Weights of a small transformer language model.
Size: 8 layers, width 192, 3 heads of 64 (1 for keys and values), MLP 512 SwiGLU, vocabulary 8192, 4.87M parameters.
MLP neurons of a small language model. Each row is named by its layer, matrix (gate and up: input weights) and neuron, and shows model dimensions 16-79. Each number is 50 + 15 x the weight over its row's rms, rounded and kept within 0 to 99. A neuron's up and down rows have the sign that makes its largest values positive.
After each neuron's rows, "fires after" lists the tokens most often just before its 100 highest values on Wikipedia text that the model never trained on.

L4.gate130:59 56 52 38 51 66 60 17 46 37 71 43 23 48 62 23 52 38 53 46 08 43 47 55 66 61 57 71 29 58 61 44 44 45 13 55 39 35 57 68 53 45 40 56 26 39 43 61 52 45 49 48 75 29 57 65 45 38 38 63 69 59 50 63
L4.up130:55 54 32 66 38 25 41 11 41 67 43 57 30 71 59 43 46 37 67 52 10 43 65 56 59 54 56 56 38 35 57 44 67 45 42 51 43 35 73 62 45 31 33 55 17 32 60 48 65 33 66 34 74 52 46 48 22 36 55 44 55 48 30 54
fires after: ".\n\n", "\n", "\n\n", ")\n\n"

L4.gate366:43 36 66 65 55 39 64 30 37 38 77 52 75 57 57 41 53 40 69 86 63 46 30 53 47 45 31 68 56 69 59 53 31 56 58 79 34 29 37 56 58 69 33 57 28 26 57 55 79 56 48 37 55 52 50 90 67 63 55 56 06 52 45 47
L4.up366:30 58 62 33 48 41 58 61 80 37 52 80 58 54 41 60 78 56 70 57 51 28 43 39 40 52 31 51 68 35 02 49 25 45 49 52 67 60 18 61 55 44 63 23 35 35 51 63 46 33 41 56 28 80 36 45 64 52 45 60 52 42 68 56
fires after: " ", ",", " the", " ("

L4.gate147:51 55 60 46 41 68 58 64 40 25 42 63 28 56 49 52 69 65 60 45 46 50 54 48 51 42 83 53 13 54 78 04 57 62 35 51 39 65 48 56 60 54 26 41 67 33 58 47 32 57 54 28 54 39 44 50 41 20 35 69 43 41 47 36
L4.up147:42 67 53 65 33 63 49 78 45 62 26 44 48 46 25 47 49 59 72 39 56 40 45 44 56 30 56 49 46 55 64 42 76 62 48 71 30 45 30 65 37 39 44 26 70 66 53 40 47 27 56 45 31 40 15 41 53 29 55 43 74 31 66 25
fires after: ".", " |\n", ".\n\n", ","

L4.gate497:54 36 49 63 36 57 48 35 47 37 55 46 75 46 32 51 68 66 57 53 72 52 43 49 62 38 52 35 49 60 31 64 12 36 62 57 39 52 72 62 30 38 59 53 56 49 33 28 58 58 67 53 38 52 42 82 70 74 15 57 42 59 50 49
L4.up497:42 69 61 38 30 52 25 39 42 42 52 31 61 40 30 51 55 50 62 60 56 50 63 24 34 22 46 54 80 57 53 52 56 60 56 78 67 64 43 50 52 18 59 44 49 55 34 50 63 51 67 34 57 24 18 81 64 57 46 42 65 46 83 53
fires after: " ", "°", ",", ".", "′", " ("

L4.gate353:50 47 54 38 44 58 87 58 46 60 44 51 46 13 75 48 49 51 69 67 74 49 68 78 42 33 42 67 30 54 27 41 07 33 59 48 42 30 53 53 52 20 51 40 38 43 55 72 52 56 16 44 58 37 54 54 49 46 33 68 81 65 32 57
L4.up353:53 51 33 59 52 71 54 55 55 67 51 57 60 44 61 49 42 36 43 43 56 42 77 77 35 40 56 52 48 42 16 64 34 46 47 35 50 49 59 35 30 32 73 49 42 42 38 54 63 55 31 71 85 46 68 54 53 70 24 56 49 45 61 75
fires after: "-", "==", "1", " |", " No"

L4.gate368:70 27 41 53 42 49 51 40 37 37 32 62 45 38 65 56 68 55 41 48 59 66 67 47 57 54 69 67 56 67 37 68 31 33 53 42 32 78 44 66 42 50 97 54 43 49 49 41 44 50 67 50 47 54 72 70 55 64 27 54 35 78 37 59
L4.up368:40 59 61 38 35 44 59 44 42 37 46 44 45 39 64 38 68 59 59 41 47 56 53 54 35 53 80 50 60 53 48 52 50 40 20 54 24 63 49 73 41 29 63 51 55 40 60 52 58 69 51 52 36 22 72 51 49 20 53 46 99 43 22 44
fires after: ".", " (", "^{", "{"

L4.gate485:48 42 55 58 47 53 59 29 43 51 69 30 61 46 71 39 56 56 32 57 49 39 43 78 60 54 65 78 29 60 61 55 36 54 53 56 21 35 54 41 43 47 50 56 26 62 53 68 64 52 47 71 50 12 65 69 53 72 50 62 53 56 29 50
L4.up485:41 41 38 53 85 35 62 47 64 45 65 48 55 50 43 48 42 60 64 50 82 44 43 47 59 44 43 42 40 10 40 47 52 52 35 00 48 37 71 00 47 45 66 68 45 48 46 52 51 35 55 42 81 65 45 42 65 61 47 39 32 53 57 69
fires after: " the", " a", " his", " an", " their", " its"

L4.gate167:62 64 56 45 54 75 47 59 32 39 49 53 51 55 46 49 51 59 26 49 61 38 55 31 44 47 92 47 30 66 59 37 34 53 26 35 65 71 92 60 43 53 57 51 58 49 43 66 41 37 59 24 56 33 41 53 41 81 28 61 43 36 45 59
L4.up167:33 48 49 63 71 51 44 57 40 44 69 90 43 46 38 31 15 41 36 42 52 49 34 48 47 68 82 68 69 45 35 53 41 40 42 37 53 39 67 39 63 71 67 56 44 58 57 81 30 39 55 50 59 57 42 31 55 91 48 55 45 64 48 78
fires after: ","

L4.gate49:51 61 78 53 49 22 45 55 53 64 58 58 43 43 46 48 37 52 27 75 49 29 56 69 29 50 58 40 61 51 52 42 45 38 50 34 73 61 85 50 31 57 32 47 37 71 20 36 46 50 50 32 78 42 61 53 40 57 27 80 31 42 58 47
L4.up49:29 54 40 48 61 52 43 66 73 72 48 81 39 65 68 37 40 49 47 71 67 18 51 45 52 57 90 68 50 55 28 52 44 58 53 22 60 59 42 20 61 47 42 61 38 46 38 71 38 51 35 34 41 46 45 47 42 42 45 71 47 42 45 57
fires after: ".", ",", "|", "-"

L4.gate305:63 55 32 52 86 46 45 40 25 38 66 42 18 60 45 51 47 49 59 36 36 73 56 44 64 58 92 35 41 49 55 59 48 40 43 42 31 60 23 36 77 35 64 46 43 59 42 46 50 51 51 42 77 61 62 56 64 49 46 45 54 48 19 64
L4.up305:15 46 60 69 39 43 42 24 52 43 63 07 52 56 35 54 76 25 72 67 54 56 62 28 41 29 48 32 32 56 52 62 59 42 29 32 62 42 84 32 54 58 26 45 66 61 40 40 13 30 63 56 55 41 51 56 48 40 44 57 44 73 56 48
fires after: ".", ";", "|", " ", ","

L4.gate403:33 29 36 52 47 56 36 17 49 43 51 61 59 65 52 47 47 77 74 60 51 58 54 59 58 46 74 49 34 77 45 66 41 56 53 58 54 37 62 24 73 64 42 39 38 42 49 57 50 46 65 48 64 61 51 39 99 62 40 64 36 68 51 51
L4.up403:41 46 48 52 43 57 39 45 30 66 58 67 55 38 58 48 78 93 38 49 50 62 65 50 50 41 64 52 25 45 64 53 32 64 55 79 56 70 52 49 53 89 67 38 58 41 61 52 38 44 77 54 80 74 17 60 44 52 59 44 44 70 53 71
fires after: " ", " to", "–", " I", ":", "ld"

L4.gate409:43 37 61 42 62 66 48 66 31 54 51 42 38 25 61 53 66 45 50 72 60 37 54 68 56 02 39 55 39 52 41 55 20 26 70 36 50 23 53 19 26 46 35 60 42 48 29 54 56 46 34 66 59 38 79 32 68 57 34 68 77 58 55 68
L4.up409:31 58 84 59 38 61 61 53 45 65 73 61 67 48 34 39 65 60 43 45 57 58 56 28 57 51 39 36 69 41 31 51 46 40 50 35 50 44 37 68 51 55 49 18 50 66 55 78 60 67 47 69 36 55 20 70 53 68 63 42 55 63 70 99
fires after: " ", " |", " ("

L4.gate55:73 32 66 50 42 37 46 37 38 49 57 75 53 67 70 35 37 13 59 50 55 57 54 54 46 22 36 68 31 55 61 47 30 41 64 45 72 33 56 54 65 44 67 50 42 52 40 45 57 55 58 46 62 27 44 39 58 66 38 73 49 51 37 62
L4.up55:49 62 51 50 47 46 43 18 43 55 46 33 59 16 47 51 63 49 24 59 45 39 44 45 46 48 32 34 40 15 63 39 47 67 33 55 64 48 45 68 53 31 43 39 58 66 59 46 60 28 50 78 91 44 38 43 48 29 59 50 52 41 48 56
fires after: " to", " has", " have", " had", " not", " would"

L4.gate384:45 60 47 52 78 67 36 69 21 44 70 45 43 38 48 35 70 48 47 56 53 33 50 39 61 27 70 37 49 57 42 29 46 49 46 35 52 63 47 66 27 40 49 60 39 32 28 56 60 41 53 63 60 40 53 71 75 58 37 72 50 61 53 52
L4.up384:37 52 23 39 66 61 49 73 35 29 42 58 56 43 40 45 35 28 50 52 44 30 53 49 52 63 70 39 52 52 35 40 58 54 30 40 55 39 29 31 82 57 74 88 43 43 68 62 47 42 48 81 68 56 37 58 69 47 65 55 38 40 24 47
fires after: ",", " "

L4.gate326:54 39 41 63 55 53 53 53 29 30 97 38 46 68 55 22 47 46 56 43 46 40 28 43 82 40 78 43 39 56 46 57 52 31 37 80 49 55 34 56 45 34 26 67 30 66 53 60 35 47 41 56 23 60 55 46 64 65 46 60 48 62 42 42
L4.up326:14 51 70 22 49 72 58 60 65 62 41 45 53 57 47 51 64 53 53 77 62 36 28 58 71 58 37 48 22 21 55 53 31 42 61 70 70 39 54 67 40 38 55 55 43 63 67 37 50 48 62 45 64 54 74 95 49 68 30 54 80 40 36 56
fires after: " |", " Total", "|"

L4.gate425:53 45 49 51 63 46 35 25 51 30 64 58 79 46 80 39 30 64 40 70 70 45 44 82 60 36 50 57 59 50 44 57 34 69 60 33 55 68 58 23 56 56 53 84 49 52 35 62 68 71 49 64 58 50 53 65 43 64 46 68 29 40 37 42
L4.up425:54 55 39 38 47 55 47 64 37 26 41 38 56 75 59 47 87 34 39 48 38 83 51 69 39 70 61 59 30 31 66 42 72 22 10 63 38 49 53 29 63 64 48 74 47 44 51 60 67 50 46 62 30 46 50 19 61 29 70 54 38 41 34 23
fires after: " the", " a", ",", " and"

L4.gate124:42 49 47 63 63 41 61 32 40 40 48 74 54 47 48 50 83 54 40 48 54 52 63 53 76 42 41 46 51 30 49 46 33 27 63 47 32 15 51 45 51 68 36 66 36 38 36 61 49 43 33 54 45 51 43 76 51 66 41 60 39 76 49 32
L4.up124:59 45 32 65 45 60 76 47 46 64 46 70 46 45 58 47 37 64 26 35 78 41 60 45 37 63 53 55 44 46 49 55 59 31 40 68 48 34 41 43 80 35 39 84 33 56 34 42 45 38 27 39 57 41 80 44 46 55 56 40 40 44 56 48
fires after: " the", " The", "The"

L4.gate196:46 32 73 16 37 88 54 39 73 47 65 59 67 65 44 46 59 24 64 55 57 31 44 46 64 49 96 19 56 55 40 44 40 63 51 63 36 50 37 76 44 58 65 80 49 58 76 64 76 69 64 61 40 59 44 34 63 55 43 50 73 72 56 49
L4.up196:51 54 37 47 42 51 66 41 38 51 40 60 56 60 56 50 39 44 50 19 38 36 86 63 36 60 81 26 59 63 48 46 57 43 72 75 56 25 40 16 56 63 91 49 40 57 72 40 63 58 22 20 68 28 34 34 24 55 67 45 40 72 51 37
fires after: " on", " to", " in", " of", " "

L4.gate213:70 42 65 70 39 54 44 29 49 64 66 68 46 61 54 37 81 50 26 46 60 55 55 26 35 50 55 45 48 66 69 46 39 62 19 61 40 37 73 58 67 66 86 39 67 31 47 63 46 51 37 76 54 25 52 40 51 54 46 66 62 23 24 27
L4.up213:55 50 50 65 28 21 71 45 20 40 61 31 49 72 45 44 51 48 79 66 39 58 38 24 45 59 69 14 42 52 61 43 58 53 47 51 44 65 33 52 45 68 50 37 53 57 60 29 45 38 54 35 49 68 53 36 41 32 46 39 38 65 57 52
fires after: " to", " de", " of", " for", " in", " has"

L4.gate465:77 52 82 31 54 83 54 50 58 13 78 45 41 36 70 14 55 28 22 65 35 43 25 68 39 55 24 31 44 66 74 42 48 67 51 61 33 64 56 57 67 42 76 64 68 67 35 69 43 67 68 34 76 23 57 59 64 46 53 54 63 30 56 43
L4.up465:57 52 59 29 73 78 40 64 39 35 56 49 71 53 74 25 29 28 41 53 77 52 36 39 57 78 32 50 53 65 69 42 49 47 59 87 39 60 34 64 62 27 34 71 48 60 29 78 63 47 50 48 73 57 60 62 57 58 67 42 32 31 50 47
fires after: " was", " is", " were", " been"

L4.gate315:52 27 54 64 36 50 40 60 30 45 63 43 45 40 58 28 49 33 43 41 59 27 44 64 57 44 58 51 42 70 33 33 23 54 28 70 58 64 07 75 71 52 64 73 26 62 48 70 29 58 62 49 57 72 31 41 69 76 40 56 31 32 45 52
L4.up315:45 54 52 43 62 48 38 66 65 51 61 65 43 63 52 50 33 43 13 57 55 43 43 47 47 55 63 78 79 83 49 47 72 63 51 61 64 39 59 29 36 33 60 73 34 48 43 63 28 66 24 62 25 39 47 38 44 60 64 52 47 68 67 57
fires after: " was", " were", ",", " is"

L4.gate99:60 35 67 21 59 52 80 30 64 45 69 51 31 55 39 33 72 30 57 69 66 41 43 51 56 41 08 24 46 36 39 45 36 36 53 61 33 20 42 36 42 53 38 66 49 50 60 46 45 65 25 79 54 54 40 67 46 39 43 50 54 77 43 60
L4.up99:45 62 60 45 73 17 58 45 61 60 45 54 45 28 37 59 66 60 58 62 69 54 54 35 66 63 53 55 51 50 50 63 41 44 71 48 47 24 58 22 64 33 50 31 54 50 68 54 37 35 48 45 25 55 57 51 50 55 48 43 58 52 35 52
fires after: " the", " a", " The", " Top"

L4.gate106:40 40 52 28 52 44 39 47 49 42 71 63 56 39 52 28 35 25 41 51 70 29 20 62 70 20 36 52 76 35 47 50 34 19 52 50 48 63 24 45 54 22 60 70 45 68 24 52 50 56 42 65 54 61 74 54 50 47 45 51 62 56 50 31
L4.up106:51 70 41 36 73 41 55 64 58 33 52 65 37 48 32 54 30 54 61 36 68 45 27 34 47 57 63 29 90 35 58 57 59 43 90 30 51 41 37 30 95 53 75 39 49 45 50 19 79 26 65 54 31 27 67 30 54 53 56 42 42 73 66 22
fires after: " a", "°N", " ", " (", " was"

L4.gate162:42 44 48 27 56 60 39 56 72 13 66 45 82 44 54 40 40 58 60 51 37 31 46 94 56 53 54 38 42 68 26 36 47 51 55 56 23 62 77 42 48 46 42 72 39 58 46 54 63 53 70 64 72 70 35 56 59 37 55 48 53 53 58 55
L4.up162:15 38 58 46 56 58 56 99 50 33 38 69 35 77 49 57 47 59 57 35 58 62 47 58 26 45 76 50 23 68 38 39 47 57 60 45 46 72 52 38 60 43 36 74 65 43 55 39 70 25 37 45 46 34 60 55 56 43 48 56 61 66 39 16
fires after: ".", " in", " of", "==", " to", " with"

L4.gate311:62 53 43 17 32 57 62 28 58 51 46 57 61 43 70 50 38 40 15 72 57 54 59 49 19 51 47 75 40 51 54 39 18 40 55 33 14 62 60 66 42 70 60 56 52 39 22 84 56 44 65 37 46 21 63 56 50 60 42 63 51 47 57 62
L4.up311:12 48 52 50 54 30 59 56 70 42 43 53 76 51 56 53 40 59 49 47 58 52 42 51 45 59 46 31 56 56 15 48 50 78 68 45 17 39 66 41 99 38 48 66 48 33 67 29 44 61 66 57 38 67 51 37 45 66 67 45 45 66 42 55
fires after: " \"", " a", " ", " the"

L4.gate443:83 26 36 35 43 55 61 41 76 69 67 55 26 45 73 33 41 42 30 59 35 56 30 48 51 67 67 23 68 48 65 71 12 36 40 39 36 19 53 71 77 45 53 61 54 42 49 49 65 66 45 43 70 32 68 47 50 58 33 48 71 79 42 39
L4.up443:35 53 33 27 52 38 59 40 49 65 43 71 37 50 57 53 42 55 56 58 58 12 43 41 59 47 43 53 60 43 48 25 44 64 66 30 50 42 52 67 55 66 61 58 37 53 33 39 47 59 45 59 64 78 52 64 50 61 49 58 66 62 50 90
fires after: "-", "|", " is", " UTC", " a", ")\n"

L4.gate324:52 30 69 52 53 33 64 50 53 45 45 84 32 57 49 57 37 32 36 45 60 51 56 54 47 56 75 40 44 68 79 46 29 40 65 48 49 27 60 31 37 67 24 41 34 41 19 40 21 60 56 14 57 31 71 50 55 80 28 69 39 74 49 35
L4.up324:55 33 64 59 19 26 57 44 77 52 57 49 41 40 44 50 36 59 35 45 37 44 29 42 28 63 52 61 46 53 84 52 55 76 48 59 49 59 64 50 72 61 44 67 55 55 28 45 52 78 39 53 48 19 44 74 31 56 49 42 99 49 53 58
fires after: "-", "|", " Team", "8", ")\n", " -"

L4.gate304:65 56 44 40 50 68 62 62 36 48 48 62 16 44 79 52 52 50 44 49 67 47 79 76 46 39 72 42 19 45 58 52 47 34 57 21 42 57 64 49 31 36 35 45 45 23 60 37 22 63 59 27 67 42 58 53 16 43 40 54 57 85 37 55
L4.up304:41 46 47 24 59 58 45 60 27 40 40 30 45 50 47 81 37 67 49 36 58 31 29 63 56 47 56 36 55 54 58 65 43 73 43 66 33 34 53 26 28 47 54 55 47 70 76 24 42 49 44 25 23 29 72 83 65 33 44 60 59 43 36 50
fires after: "==", ".\n\n", ".", "==\n", "\n\n"

L4.gate375:62 31 43 61 51 56 55 35 43 55 45 70 64 45 58 48 70 52 49 45 64 60 63 46 34 59 75 62 48 57 80 61 24 54 63 59 50 42 66 49 15 47 44 47 57 04 39 65 63 79 24 63 59 42 55 46 57 57 27 58 33 28 50 28
L4.up375:09 48 55 58 36 43 43 53 47 48 52 58 48 31 32 36 50 50 37 44 58 55 47 22 37 40 47 34 46 43 67 39 24 28 49 53 19 45 50 34 36 58 58 63 54 38 44 47 44 31 50 62 44 48 60 46 48 39 62 46 66 32 41 04
fires after: " (", " the", "==", "===", ".\n\n", " "

L4.gate65:44 53 42 38 54 63 33 13 45 69 94 62 67 54 52 46 79 66 68 60 61 52 36 39 41 60 60 45 48 67 49 52 16 60 51 29 42 40 48 56 66 80 32 39 75 51 69 78 59 53 70 17 55 51 44 54 59 64 53 40 42 76 53 45
L4.up65:54 47 57 46 24 76 34 30 36 19 50 72 45 53 43 59 66 56 67 56 48 61 51 33 36 37 76 66 58 65 23 57 40 64 43 59 57 51 38 31 47 59 40 25 44 56 75 45 67 31 69 53 47 37 52 30 54 57 54 41 51 27 50 65
fires after: " ", "–", ":", "/", "202", " '"

L4.gate329:27 45 63 46 60 46 39 58 59 53 49 38 43 26 66 45 39 21 08 65 71 00 47 17 40 29 35 39 47 53 49 28 15 53 71 16 47 78 66 65 54 42 64 58 44 55 52 45 72 39 59 46 73 30 85 57 69 54 38 61 57 37 76 27
L4.up329:52 69 67 27 67 44 57 72 85 75 51 48 41 52 41 48 32 45 46 54 67 36 50 37 60 22 29 51 42 21 44 25 17 62 65 29 71 52 33 35 77 33 62 51 53 74 55 78 58 39 33 73 63 53 47 67 45 53 38 68 43 58 49 53
fires after: " a", " is", " an", " was", " =\n\n"

L4.gate159:54 66 81 45 71 54 51 22 29 41 62 55 45 63 42 48 99 71 33 58 59 52 65 44 17 36 54 35 40 32 57 17 40 23 38 53 40 36 72 65 50 58 15 47 42 46 55 71 42 62 51 69 37 58 45 67 71 51 49 64 49 83 54 49
L4.up159:47 47 56 55 51 39 67 63 60 29 39 62 44 27 54 54 33 62 52 28 69 59 46 52 51 27 37 45 44 01 45 42 54 43 58 69 68 49 46 38 43 34 54 62 40 62 53 48 44 30 44 46 56 59 59 09 59 22 34 83 65 33 38 39
fires after: " the", ",", " The", "The", ".", " but"

L4.gate340:66 19 45 30 34 62 53 21 80 46 56 46 45 61 53 49 50 43 63 33 42 61 44 27 40 48 57 50 55 79 49 47 27 39 34 44 64 38 36 57 36 55 29 34 41 24 40 60 34 69 44 52 49 47 29 27 36 88 25 63 46 92 49 51
L4.up340:49 41 35 54 27 50 53 23 68 43 56 49 68 65 47 43 48 19 32 64 43 36 41 28 35 58 52 36 57 67 45 59 61 42 73 32 70 09 35 28 40 48 25 43 76 49 45 41 49 42 52 66 40 40 60 21 40 64 45 44 36 61 70 58
fires after: " the", " of", " in", "|", "2", " \""

L4.gate288:77 47 51 68 48 63 56 42 46 58 50 74 55 47 64 43 65 63 19 49 82 42 50 52 56 68 56 55 26 44 51 35 25 30 60 25 37 30 57 26 47 41 62 46 51 45 49 82 52 31 57 33 75 55 45 51 54 71 40 48 41 53 62 42
L4.up288:74 51 51 52 09 66 53 49 53 56 30 69 70 43 45 55 21 48 19 30 42 39 66 47 67 57 44 52 18 39 13 52 67 52 66 61 56 24 39 31 32 33 30 49 39 51 41 47 27 16 42 47 49 76 34 43 28 28 58 52 29 33 63 41
fires after: " the", "==", " a", " The", " and", " an"

L4.gate251:52 45 60 51 46 73 49 43 49 56 50 49 60 09 55 49 45 55 49 56 43 28 59 47 50 19 86 63 43 39 48 39 43 43 55 35 43 17 74 56 39 45 67 32 15 45 33 56 42 43 29 61 63 49 37 59 79 59 34 53 30 46 53 32
L4.up251:53 64 51 61 44 67 42 44 23 43 62 57 55 45 52 43 53 44 20 80 38 85 39 22 50 27 36 47 55 67 46 39 46 10 41 64 37 54 72 51 47 58 60 35 88 44 26 67 86 39 45 55 39 21 56 49 57 71 48 51 25 52 72 59
fires after: ",", " the"

L4.gate91:48 50 73 50 56 59 70 59 34 43 46 63 33 49 46 53 82 58 49 59 68 64 66 95 55 36 53 65 48 28 50 28 39 47 50 44 65 55 33 46 24 42 35 64 50 49 57 50 13 55 48 35 42 85 42 61 38 57 45 99 40 90 33 57
L4.up91:51 68 52 66 29 38 53 57 54 46 39 47 33 61 49 63 66 67 57 41 47 72 49 93 56 38 34 70 33 20 37 44 61 51 63 26 78 38 58 50 23 43 41 46 54 60 65 54 44 37 51 49 44 63 25 71 50 41 63 57 19 78 10 46
fires after: ",", " The", " the", "The"

L4.gate24:51 53 54 46 47 73 70 46 46 66 49 51 54 50 75 44 51 48 40 77 62 56 73 69 66 60 41 45 32 38 50 50 44 64 53 05 32 56 70 77 61 99 44 66 62 23 63 50 62 64 48 74 78 27 53 49 48 59 40 59 80 66 23 68
L4.up24:60 56 79 17 75 30 38 62 70 76 65 18 53 54 46 44 57 47 38 41 60 55 44 52 48 61 39 28 35 59 72 43 23 27 39 59 60 46 56 86 27 46 53 60 53 54 48 36 59 44 50 39 61 44 83 50 66 57 43 54 43 59 55 13
fires after: " the", ".\n\n", " |\n\n", " |", " (", "The"

L4.gate144:66 12 54 34 50 52 52 48 54 60 53 66 53 49 47 46 65 29 48 64 45 43 33 30 41 51 50 39 71 66 65 56 38 52 71 34 33 70 69 31 40 45 59 55 60 43 01 44 53 73 56 20 60 39 51 48 30 75 02 64 72 60 47 53
L4.up144:48 55 69 48 79 54 70 71 55 54 44 32 65 31 19 65 61 64 78 48 35 36 25 45 34 76 22 35 51 45 54 38 52 57 38 51 46 78 56 58 12 64 51 45 54 63 58 74 53 49 60 57 27 43 56 69 57 44 49 55 42 63 31 41
fires after: " (", "|", "(", " "

L4.gate9:43 36 64 44 54 44 51 40 57 38 38 74 42 59 68 53 56 49 31 24 56 49 56 87 47 39 97 39 62 56 59 50 49 65 31 41 34 69 49 61 27 35 44 61 33 32 62 40 32 46 68 26 54 51 51 42 45 20 41 64 41 58 44 31
L4.up9:37 40 60 55 64 75 44 64 48 56 46 47 45 43 57 57 38 55 56 45 62 36 56 38 53 56 58 69 20 53 40 61 42 37 35 45 53 39 72 30 47 78 19 71 49 48 57 31 42 42 43 56 49 09 66 80 47 39 38 62 40 38 57 34
fires after: ".", ",", ".\n\n", " Th"

L4.gate150:46 32 31 50 59 78 61 59 53 54 51 57 44 43 61 36 31 38 52 37 67 29 77 76 47 51 53 55 29 56 51 67 33 36 52 27 12 47 67 19 46 24 57 74 62 35 58 62 67 54 46 28 72 41 82 53 53 27 20 66 50 39 29 38
L4.up150:64 46 39 50 46 59 35 49 24 35 45 67 41 32 59 63 35 67 58 49 45 42 55 48 58 40 61 66 63 72 41 49 30 42 81 54 52 46 39 74 47 51 21 39 36 59 43 34 33 51 68 41 70 58 49 73 07 37 36 57 60 41 05 54
fires after: "==", "-", "."

L4.gate202:44 45 39 40 59 44 53 57 63 46 53 25 52 42 57 49 55 44 31 72 53 31 64 54 46 47 31 22 59 55 49 15 36 57 43 39 38 56 43 47 55 42 52 72 47 77 57 63 45 63 21 59 77 69 51 35 67 52 41 75 37 30 46 23
L4.up202:26 56 42 43 43 63 56 55 53 78 60 39 26 28 42 39 44 18 58 43 52 40 30 37 44 53 49 60 64 54 62 23 58 61 36 61 13 45 43 36 34 31 38 49 38 58 39 59 48 56 53 42 49 54 64 73 67 49 62 26 92 43 49 50
fires after: " was", " were", " is", " are"

L4.gate442:63 49 39 37 26 48 34 49 64 78 45 71 40 49 56 44 50 42 28 56 50 53 63 49 56 38 26 46 66 34 77 60 34 30 62 31 35 15 64 40 50 84 60 70 57 31 53 51 67 53 42 37 41 19 83 65 40 50 37 63 48 64 72 61
L4.up442:62 57 40 28 54 27 46 58 51 43 60 45 59 34 61 35 33 68 66 84 64 51 65 36 86 44 50 49 65 34 50 65 52 49 51 73 42 38 45 54 39 63 30 53 40 52 49 60 57 55 49 73 60 64 69 37 74 58 31 69 78 29 73 27
fires after: " the", " a"

L4.gate199:53 40 61 48 44 60 52 05 43 66 68 62 37 37 44 31 63 48 40 54 69 20 30 35 24 44 51 56 56 73 65 49 16 36 63 54 57 46 33 52 50 57 47 51 58 55 00 76 50 55 51 12 54 46 71 47 65 70 25 44 66 56 58 49
L4.up199:40 52 61 70 38 19 68 95 59 57 57 52 60 59 52 38 64 75 39 54 47 47 32 49 13 38 39 49 57 64 47 60 38 98 55 53 60 53 67 60 42 65 54 45 75 57 52 53 51 86 56 39 44 31 51 60 65 55 36 71 51 18 64 70
fires after: " ", "\n", "|", " ("

L4.gate479:80 41 38 56 39 48 78 41 62 57 49 74 53 27 50 46 63 47 34 53 64 50 34 44 47 46 45 57 41 60 55 34 46 30 72 35 49 43 71 29 45 50 84 58 53 32 13 64 67 50 46 40 48 09 73 66 47 72 41 55 33 64 69 31
L4.up479:80 38 23 77 35 60 88 61 55 42 26 61 59 58 56 63 35 60 68 44 38 73 59 72 69 54 35 56 18 68 52 64 73 46 61 52 70 39 51 46 55 43 58 72 52 40 44 33 57 40 29 80 84 37 45 56 38 42 48 44 44 41 57 22
fires after: " a", " the", " an", " ("

L4.gate447:59 44 48 43 71 68 48 70 20 22 63 30 48 60 60 37 81 46 74 62 23 59 41 46 28 45 56 40 65 90 53 63 23 62 57 43 32 77 56 43 51 25 57 54 49 60 36 48 36 38 99 17 57 49 77 59 69 60 48 65 41 14 25 60
L4.up447:45 48 49 58 35 52 69 71 66 46 28 77 39 68 55 53 48 68 31 66 56 55 31 62 45 44 75 60 19 37 53 60 56 66 40 30 83 75 62 34 54 41 27 57 48 43 55 52 37 17 61 39 28 54 49 40 23 52 55 65 60 86 36 52
fires after: ".", "==", " did", "erson", " $"